Weights of a small GPT-style language model, trained from scratch on English Wikipedia: rotary positions.
MLP neurons of a small language model. Each row is named by its layer, matrix (down: output weights) and neuron, and shows model dimensions 48-111. Each number is 128 + 24 x the weight over its row's rms, rounded and kept within 0 to 255. A neuron's up and down rows have the sign that makes its largest values positive.
A block is one neuron, or neurons of one layer that tend to fire together. Before each block is what it responds to, as a language model described it from the Wikipedia text at the highest values.

Description: Row and section boundaries. Line breaks ending rows of markdown tables, such as stat tables and lists, plus section-heading markers (==) and sentence-ending periods before a new sentence.
L4.down211 [141 115 162 115 159 136 136 149 160 142 153 105 170 165 144 125  98 116 105 155 108 126 115 129  73 157 120 132 139 104 159 145 140 134 121 158 108 152 163 176 114 135  96 128 146 111 139 151 103 103  99  93 134 168 131 124  91 117 139 144  83 140 145 155]
L4.down318 [121 134 120 115 140 107 119 144 136 135 144 122 132 101 106 119 157 139 109 125 153 148  94 142 158 133 125 121 147 150  78 139 127 148 155 153  99 132 119 123 175 138 151 140 146  99 111 165 124 126 123 141 134 149 139 139 171 142 108 110 117  98 107 130]
L4.down485 [113 135  75 125 147 120 129 160 157 156 141 123 127  89  96 140 162 116 116 151 172 129 113 125 163 146 151 131 117 143 123 125 129 152 128 161 116  94  97 131 127 153 150 127 130 148 123 113 131 147 118 117 142 135 116 159 176 135  99 135 113  74 104 108]
L4.down680 [134 150 115 159 111 128 165 147  90 141 147  64 120 131 128 150 140 151 132 156 122 101 161  99  94 118 133 156 114  99 129 138 118 147 122 107 164 143 110 126 167 137 140 180 144 108 132 124 159 108 145 138 104 157 104 118 101 139 146 133 143 157 103 137]

Description: Coordinate seconds and table cells. Mostly the double-prime seconds mark ending the longitude in coordinates (e.g. 59″W, 02″E), plus numbers and line breaks ending cells in wiki tables.
L4.down140 [109 145 159 113 111 156 130 174 129  93  75  72 105 174 112 166 140 152 150 128  95 128 133 147 131 146 147 178  96 114 171 154 127 125 127 109 120 134 125 142  93 163 144 115 106 115 126 139 140 146 152 136 121 159 134  86 156 122 139  91 134 125 160 141]
L4.down762 [128 128 195 151 130  99 160 152 113 112 187 106  96 131 156 131 126 149 106 111 132 183 109 113  96 115 152 135 145 118 129  89 124 147 117  78 128 140 130 166 124 140 145 131 138 104  65 127 155 111  95 125 153 135 138 110 129 104  92 135 166 117 138 126]
L4.down1234 [145 172  89 172 128 119 160 141 132 109 117 131 121 116 193 124 141 158 105 151 143  97 108 107 101 120 129 143 148 103  81 135 146 127 106 114  83 114  94 131 111 151 132 134 152 129 142  97 115 123 134 130 137 151  90 127 113 145 133 149 153 135 134 141]
L4.down1338 [114 151 107 141  86 141 126 141 113 152 120 117 118 119  93  89  95 165  78 141 120 101 121 117 175 142 161 115 142 133 136 126 127 120 141 173 108 124 141 131 106 126 137 164 132 111 143 155 123 113 140 130 135 131 152 150 133 155 170 109  96 125  82 135]

Description: Pre-main-clause connector. Commas ending introductory phrases (usually dates like "On 31 August 2012,"), "and" joining a compound subject ("Shukla and"), also score hyphens ("4-1") and main verbs.
L6.down17 [114 150 143  91 125 145 107 180 133 107  90 122 133  96  63  91  70 110 108  82 141 137 157 138  86 144 117 152 131 103  96 134 144 134 139 136 108 112 121 127 111 140 130 128 153 139 147 138 163 139 145  97 131 113 139 173 139 129 166 112  79  93 115 146]
L6.down67 [159 116 155 106 122  97 178 120 120 189 127  61 135 138 141 136 134 143 147 155  85 153 141 127 181 122  99 103 142 163 142 166 106 132 155 133 122 127 187 142 128 120 115 126  83 122 147 126 138 114  91 132 137 119 136 152  70 142 147 127 119 118 130 134]
L6.down68 [140 114 134 148  94  99 167 128 159 135 140 111  94 112 156 147 171 129 158  80 104 110 120 135 129 125 150  92 134  99 117 126 113 140 130 108 146 124 119 147  87 132 101 141 108 116 150 134  76 143 180 114 135  78 137  91 148 137 143 126 172 131 158 136]
L6.down188 [139 138 107 133 123 122 159 155 121 148 130 116 122 119 164 139 112 103 109 129  95 162  89 123 163 100 127 144 146 139  90 117 116 174 160 137  91  82 116 127 124 130 137 167 110 157 129 139  80 145 121 105 113 117 110 159 139 167 114 137 124 101 100 114]
L6.down208 [177 129 130 146 104 141 153 140 115 145 133 123 139 103 110  84 131 163 111 113 129 113 125 124 129 114  99 164 174 115 117 167 153 157 132  83 147 161 120 137  95 154 120 114 118 145 125 123 162 111 113  91 110 115 142 165 145 153 101 131 147 107 129 121]
L6.down250 [ 95  97  80  95 109  89 145  82 123 141 125 161 142 140 133 104 104 167 125 130 139 111 106  95 185 118 136 156 134 129  88 143 112 130 107 109 154  97 126 142  97 156 178 129 128 107 165  74 153 129  83 145 139 106  99 172 144 164 105 101 135  92 116 131]
L6.down329 [117 118 122 130 109 103 156 146 141  90 155  72 151 117 130 125 132  74 123 144 117 129 118 167 158 156 126 100 106 139 129 115 141 139 121 158  68 142 105 107 107 104 129 130 118 171 133 164  97 160 148  95 154 101 122 135 135 100 123 140 119  84 159 144]
L6.down336 [122 110 133 157 100 128 104 152 141 151 134 115 149 172 165 153 135 107 122  87 150  74  97 156 142 150 142 149 129 105 132 129 111 198 141 125 120  72 150  90  92 137 135 114 106 131 150 113 122 106 122 122 146 127  98 152 137 175 115 133 110  91 106 119]
L6.down550 [137 101  87 148 107 119 163 134 104 148 132 105 162 131 138 137 135 147 152  84 131 179  68 128 135  88 144 135 125 113 110 163 117 132 114 135 140 108 172  99 116 141 125 117 139  81 127 131 108 132 136 141 116 116 106  92 149 127 144 120 112  98 108 115]
L6.down574 [125 138 176 140  95 109 108 126 130 125 100 135 121 142 113 103 160 190 144 146 142 115 135 135 100 130 103 141 127 139 150 108 135 141 126 103 143 157 125  75 169 146 157 126 114 118 171 151 183 136 130 176 160 114 121 143 110 135 133  74 127 116 140 116]
L6.down613 [145 133  96 128 120 104 128 136 135 172 125 132 155 128 124 126 109 121  97 112  85 147 129  94 140 134 144 131 119 156  91 112 104 173 138 147  81 107 146  77 109  96 160 125 126 130 104 126 109 144 111 111 128 132  95 156 137 137 128 156 100  76  79 122]
L6.down693 [118 123 118 164 175  93 116 138 129 162 136 152  98 105 131 116 126 127 111 120 136 136 110 162 116 135 166 148 120 134  84 114 138 143 109 140 160 119  96 138 111 182 172  93 136 114  79 133 162 109 116 117 130 121 109 149 154 135 128  51 114 122 123 111]
L6.down694 [121 122 134 139 157 182 179 160 132 123 178 168 109 149  86  94 105  84 103  88 143 140 108 124 152 126  81 144  94 137 106 120 123 156 118 110  77  84 123 131 132  97 124 125 101 119 111 135 153 108 134 125 157 127 166 107 154 141 165 101 130  83 127 139]
L6.down698 [115 101 140 133  84 112 146 104 172 146 133 130 176 130  94 123 136 108 138 139 157 120  96 150 125 150 102 165 127 133 122 127 138 149 126 136 155 102  79 130 189 150 140 111 135 131 116  93 169 177 138 141 139 125 184 137 141 161 139 124 126  89  77 144]
L6.down777 [127 159 132 150 125 108 130 115 132 124 146  73 128 150 167 153 126 100 154 161 174 120 163 170 108 147 140 145 157 109 118 117  80 110 126 158 126 187 181 114  92 159 115 159 118 130 114 118 150 100 132 125  91 150 123 104 109 116 145 108 116 141 124 124]
L6.down1338 [139 121  95 143 103 116 149 121 150 169 155 108 143 102 119 134 156 103 138 123 104 178 125 155 184 103 124 155 134 135 116 131 125 124 168 145  69  73 124 103 114 104 129 164 102 155 124 120  87 100 130 121 130 135 103 136 123 145 137 137  88  81 110 120]

Description: Verb-ending suffix pieces. Final word pieces that complete a split verb, often taking an object, in plot or history narration, like persu-aded, convinc-es, condem-ns.
L2.down157 [119 142 122 128 112 126 118 136 112 139 151 119 116 143 146 136 101 113  80 137 122 118 138 144 101 121 154 128 105 184 162 119 106 110 109 124 135 151  96 155  84  81 119 119 107 141 111 104  99  83 115 107 105 139  91 111 128 101 151 134 124 112 142 136]

Description: Table row line breaks. Line breaks ending a markdown table row after a closing |, especially the separator line |---|---| before the first data row, as in track listings.
L6.down25 [109 150 146 126 116 143 142 137  60 156 126 123 174 150 118 152 127 125 132 137 105 109 139 188 137 105 132  97 145 141 104 136  94 138 174 111 156 139 122 126 110 134 109 183 141 137 140 103 130 105 120 127 145 119 120 108 151 128 122 141 108  93 121 123]
L6.down57 [129 135 104 123 135 111 145 194 133  96 157 102 114 107 150 131 134 123 120 129 109 137 145 114 175 164 150 147 142 116 132 106 128 133 138 142 115 144 134 136 155 148 151 135 186 113 157 112 149 116  94 145 120  85 133 175 138  96 162 172  96 123 102 122]
L6.down76 [112  84 146 149 177 135 138 136 107 120 116 113  92 115 140 104 150 116 139 164 128 151 148 144 119 131 132 109 106 107  83 150 122 106 146  88 141 123 135 101 162  97 146 103 102 127 111 122  87 112 128 154 113 109  86 125 122 134 121 151 176 106 129 126]
L6.down84 [ 88 125 138 121 139 137 101 184  77 131 126  66 115 151 133 117  94 137  82 183 109 119 126 139 144 124 138 152 130 109 143 104  87 147 126 124 136  99  51 108 129 110 112 142 144 134 134 143 129 141 125 117 142 156 168 136 111 142 124 148 124 148 109 102]
L6.down120 [142 115 160 169 143 130 152 162 142 110 154 159 138 161  88 102  94 149  89 166 113 113 133  95 135 113 115 139 140 134 127 106 111 114 103 118 161 117 181  98 151 146 124 123 149  87 131 105 174  89 123 143 129  97 137 121 146 163 140  80 148  99  96 124]
L6.down161 [148 167 137 115 127 148 106 156  97 120 154 166  92 116 142 108 127 110 140 127 131 133 104 155 179 161 108 117 106 149 162 128 132 151 158 127 143 137  76 157 120 145  90 105 148 130 120 120 131  99 166 152 134  93 102 143 155 126 138 141 125 134 106 137]
L6.down446 [125  94 160 176 147  98 180 122 160  73 179  69 144  90 143 134 146 115 116 146 111 137 140 130 158 105 101 164 117 121 133 162 147 158  78 106  90 108 103 135 153 118  84 114 140 145 118 127  75 150 155 105  88 133 136 161  92  99 143 125 141  61 129 125]
L6.down742 [133 177 135 148 129 177 145  98 116 130 111 151 106 134 128 115 126 173 133 124 132 139 112 126 111 158 103 116 156 103  91 113 114 155 141 183 121 126  97 127 106 137 151 110 143 111 177 142 165 103 139 172 132 126 110  74 131  95 110 126 147 142 120 113]
L6.down968 [ 93 152 164 128 189  91 162 141 138 107 147 132 198 118 145 149 113 131 154 121 113 134 129 118  66 157  82 135 136 158 154 134 112 119 142 118 139 104  99 128 142 107 114 119 140 113  97 151 101 134 173 114 144 119 152 100 145 123 107 142 136 114  93 161]
L6.down1064 [156 156 209 138 142  78 157 188 117 114 139 147 122 136 145 146 112 113 200 177  87 179 142 114 120 145  86 144  91 101 162 135 123 114 124 127 172 155  85 129 147 141 137 144 133 102 115 122 158 135 143  95 123  85 143 113  56 101  87 100 131 159 147 131]
L6.down1076 [118 138 140 136 131 103 172 149 123 103 116 172 115 137 108 111 103 168 127 115 161 132 113 107 119 127  62 101 137 140 102 137 136 133 129 135 109 121 126  92 124 122 151 132 139 110 144  94 154 132 114 124 113  98 131  95 154 151 158  87 148 125  91 163]
L6.down1162 [149  96 142  99  99 128  98 109 109 157 140 135 122 126 157 110 137 149 168 105 141 113 118 114 160 121 133 139 127 162 144 142 130 100 137 144 157 150 110 132 153 159 113 119 124 125 152 124 108 159 150 120 118 119 156 142 146 154 141 132 107 146 121 111]
L6.down1180 [ 93 145 172 156 148  58 175 133 140 125 151 116 128 151 123  68 146 109  96 134 105 110 151 155 100 109 110 110  90 149 155 111 120 144 123 125 134 105 147 145 152 138 140 119 123  96  94 138 149 146 113  72 124 109 130 188 122 138 134 114 104 132 108 125]
L6.down1206 [123 129 166 154 104 134 143 100 150 134 106  97 142  95 129 127 119 152 107 120 111 126 103 149 119 130 146 146 168 117 110 103 101 173 124 144 162 169 176  98 107 155 138 131 153 142 160 112 158 107 107 122  99 123 137 154 126 102 148 150  99 118 123 102]
L6.down1266 [126 126 116 143 102 207 126 126 111  90 155 146 143 127 149  99 142 119 124 146 145 117 123 142 132 171 131 132 144 127 170  81 115 140 144 166 114 116  53 143 130 145 133 148 218 144 152 140 147 103 126 162 167 128 147 142 150 129 104 155 130 146 130 125]
L6.down1318 [128 118 151 172 167 147  88  89 111 142  70 143 142 127 113 128  98 124 111 149 125 100 135 126 101 148 132 104 127 113 137 150 171  83 114 110 154 127 141  88 101 111  83  98 164 113 134 119 138 179 106 122 125 124 134 113 130 118 158 120 165 124 140 108]

Description: Verb completion before object. Final piece of a verb, often contraction endings like 's and 've or suffix fragments, just before its object or complement, as in it's a, confront themselves, halt deforestation.
L4.down225 [153  81 151  74  81  91 132 103 114 101 141 125  89 149 141  94 132 126 114 113 109 172 145 105 112 128 132 134 163 145 134 144  99 134 197 142 161 107 171 127 140 131 177 129 112 127 110 135 113  93 159 115 116  98  89 158 103 109 141 146 157  97  98 133]
L4.down594 [146 167 157 115 126  81 147 109 144 142 133 104 112 114 155 152 133  96 148 152  98 110 122 130 107 114 128 112 108 149 163 115 121 150 158 114 158 150 128 150 142  94 129 141 122 135 130 118 102  98 169 103 145 129 105 154 122 151 132 146  93 150 170 146]
L4.down1041 [ 89 159 115 124 107 143 141 128 125 154 125  96 149 126 132 124 137  79 140 112 114 129 141 184 117 153  95 106 153 139 166 128 139 155 144 106 167 105  80 114 165 128 170 150  90 136 151 105 112 118 186 119 111 137  69 161 150 142 148 139 103 155 182 116]
L4.down1289 [ 86 140 101  88 100 119 163 144 147 174 113 133 120 170 111 134 137  98 113 106 101 128 132 137 138 134 111 129 164 128 158 114 170 139 131 115 200 142 125  88 180 183 119 110 124 130 128 138 115 129  97 145  86 152 116 112 112 145 171 111 117 155 165 132]

Description: Mixed date and word-fragment tokens. Commas after an opening year (In 1986,), "aged" before a death age, breaks before ==headers==, date parts, and mid-word fragments (ap, l).
L2.down525 [123 144 121 164 158 135  97 124 160 122 106 151 113 151 133  92  93 145 152 122 133  98 118 119 188  95 127 121 120 106  83 145  89 145 125 146 138 103 189 123 122  52  87 114 159 157 126 167 111  79 119 120 163 131 130 137 154 146 100 163  81 112 205  72]

Description: Connective tokens, years. Three groups: "of" after action nouns (development of, establishment of, capture of), sentence-final periods before a new sentence, and year prefixes like 197 or 188.
L2.down670 [108 145  84  95 127 145 125 139 148  95 125  87 142 149  70 148 112 132 133 166 145 112 107 143 145  94 139 187 142 151 148 134 132 138 137 112 136  69 101 141 159 181 171 133 141 102 144 109 134 145 100 134 154  90 133 123 126  89 129 159 136 111  84 128]

Description: Field boundaries in infoboxes. Separators ending one field before the next in tables, infoboxes and addresses: row-ending line breaks, commas before a city (College, Oxford), numbers before units (UTC−06:00, 10 in, 20″E).
L2.down992 [118 167  99 156 122  80 142 121 166 121 114 126 100 105  97  84 148 142 124 112 135 159 129 159 107 118 139 139 134 121 173 128 168 193 113 164 130 138 129 127 119 147  92 130 181 136 123 159 118 138 148 145 151 135 153 120 130 116 160 157 108 154 147 130]

Description: Verb after subject. Fires on a finite verb or auxiliary right after its subject, often its final piece, mostly in plot summaries, e.g. saves, sends, has.
L6.down40 [118  80 125 123 117 107 192 153 123 108  99 123 129 109 107 114 123  81 120  91 166 126 132 157 141  69  99 122 182 130 141 155 134 121 123 117 132 102 123 141 156 121 106 116 157 120 151  96 121  98 149 122 121 155  71 141 165 131 118 118 120 142 119 142]
L6.down73 [105 135 147 145 116 116 117 188 149 132 120 116 139 106 122 131 129 145 123 159 144 155 142  84 122 111  99 157 174 159  91 144 109 118  95 133 122 133 119 114 179 101 209 126 149 146 127 137  91 136 151 110 129 121 132 135 127  86 120 118 123 131 115 100]
L6.down139 [ 92 110 110 117 114  96 117 116 141 127 118 155 109 107 105 104 104 100 128 124 115 145 128 188 122  91 154 112 162 150 143 118 123 124 108 146 144 124 159 122 130 131 136 112 124 117 102 135 117 113 144 153 156 118 136 104  76 117 129 131 102 128 134 125]
L6.down214 [116 130 159 122 128 123 161 142 151 101 106 117 144 128 156 133 170 121 104 162 122 154 145 124 130 147  85 167 122 136  97  56 170 116 135 107 106 132  78 131 118 100  98 139 176 127 150 116 104 137 137 162 118 129 145 120 118 128 101 149  95 137 174 123]
L6.down413 [125 143 145 132 179 120 119 167 122 149  82  98 119 132 131 142  84 108  76 157 124 102 139 133  88 103 109 126 138  87 106 107 103 101 103 143  74 112 138  48 135 140 152 123 125 133 142 136 133  91 142 119 130 133 103 110 132 121 124 115 112 128  79 123]
L6.down536 [187 138 149 117 125 143 151 117 116 133 156 131 136  72 108 141 167 146 143 149 111 118 132 135 104 166 130  77  95 142 130 152 101 127 152 123 146  89 105 125 147 122 121 157 117 103 130 120 148 122 130 102 123 135 105 100 142 125 106 169 105 159 129 138]
L6.down593 [137 115 154  96 144  70 163 132 108 122 156 145 133 216 132 128 167  72 118 128 129 110 121  92 192  89  82 112 128 133  98 121 129 130 159 131 158 134 138 104 124 173 118 124 102 102 112  90 141 160 110  99 164 161 112 117 126 141 138 116 134 111 145 102]
L6.down605 [ 96 134 153 165 125 118 127 128  86 126 166 111 155  88  90 130 149 145 114 126 157 146 109 152  78  89 162 145 129 135  87 109 123 137  62 127 104 160 130 142 143 142 114 154  97 112 124 171 109 153 120 155 133 125 131 119 132 131 147  87 134 161 154 129]
L6.down729 [144 104 154  99 126  99 151 129 102 131 142 102 150 127  82 100 113 123 127 136 135 128 131 149 136 104 112 120 124 113 158 130 137 130 162  98 125 132 129 141 142 128 145 144  90 105 136 135  85 132  95 126 112 154 178 130  95 155 143 118 110 135 135 104]
L6.down784 [112 163 189 131 120  91 143 138  65 104 146 143 113 109 144 146 133 153 143 131 129 152 113 129 127 117 173 118 170 121 107 122 124 152  91 112 139 103 132 177 140  92 149 123 116 114 128  71 146 161 107 135 156  90 163 130 146 175 149 154 123 110 130 107]
L6.down895 [137  99 158 139 143 138 140 116 146 142  91  97 145 149 143 136 125  98 134  90 111 105 148 130 155 154 132 147 139 112 145  94 126  91 129 146 142 118 114 127 161 150 108  87 130 147 121 146  91 149 145 145 114 118 156 133 121 133 129 116 131 141 109 119]
L6.down915 [113 109 114 121 153 146 117 111 141 140 149 117 183 107 122 129 142 136  97 128  72 135 121 115 108 159 142 156  88 116 141 119 140 178 107 103 138 111  79 132 129 104  76 158 127 120 123 138 147  88 143 102 105 107 127 136 125 137  77 155 173 117 100 129]
L6.down936 [128 137  99 120  92 132 102 111 123  90 134 156 117 105 121 151 124 100 156 145 141 102 136 130 144 107 158 131 155 129 145 108 105 156 114 142 139 159 119 123 143 161 190 177 126 116 139 114 143 143 145 157 173 108 116 122 166 152 149 161 111 165 126 146]
L6.down1025 [125 130 129 136 140 120 103 113 167 119 113 154 138 133 133 131 138 133 112 134  93 177 135 155 120 113 129 117 111 124  97 145 141 124 126 162  84 149 132 136 111 125 143 145 132 125 164 172 113 101 142 114 118 125  95 137 152 149 104 133 128 107 124 116]
L6.down1122 [142 119 150  91 114 151 164 114  88 146 129  84 139 105 141 151 134 128  98 133 119 118 129 143 140 120 161 127 112 149 141 113  96  96  98 145  84 124 114 157 162 140 117 113  94 132 104 128 102 105 118 155 100 135 116 112 161 139 164 101 156 123 125 162]
L6.down1264 [103 135 119 138 118  94 112 116 110 115 120 124 131 137 123 115 122 124 115 157 145 166 102 171 116 134 146 149 120 131 151 111  90 125 127  89 160 135 123 151  85 127 133 136 117  83  96 164  94 165 129 141  74 109 108 104  86 157 125 139 142 134  89 144]

Description: Ends of framing phrases. Last token of an introductory time or relation phrase before the main clause: "at this time", "In 2003", "after which", "despite this".
L4.down415 [136 153 138 145  84 125 113  97 103 134  88 166  82 169 115 140 115 125 146 146 127 122 155 123 131 149  67 118 155 120 164 115  99  92 177 118 105  75 139 150 149 116 166 139 104 144  73  93 132  97 125 125 119 153 155 129 127 116 134 162 125 104 126 135]
L4.down630 [166 128 148  97 130 115 102 152 148 124 107 127 151 166 109 146 140  90 148 135 119 119 103 143 170  97 118  96 117 113 122 110 100  89 151 105 112 150 119 116 142 153 122 133 130 126 156  75 109 134 141 156 105 132 158  79 153 147  98 139 124  77  92 120]
L4.down744 [156 116 115 141  92 148 121 138 111 133 141  95 119  96 102 128 142 150 131 132 112  92 177  61 154 133 150 185  94 154  77 117 123 136 134 125 118 107 124 128 143  93  94 125 155 143 127 131 112 133 169 145 116 141 172 139 198 156 106 135 133 148 100 131]
L4.down1085 [162 111 143 190 107 108 142 110  71 131 129 146 127 127 107 145 122 108 126 103  88 103 108 124 146 120 150 131 120 119 122 131 136  89 137 141  81 166 143 148 144 140 137 127 111 141 157 119 107  97 100 169 133 126 157  90 156 100 157 140  93 122 198 141]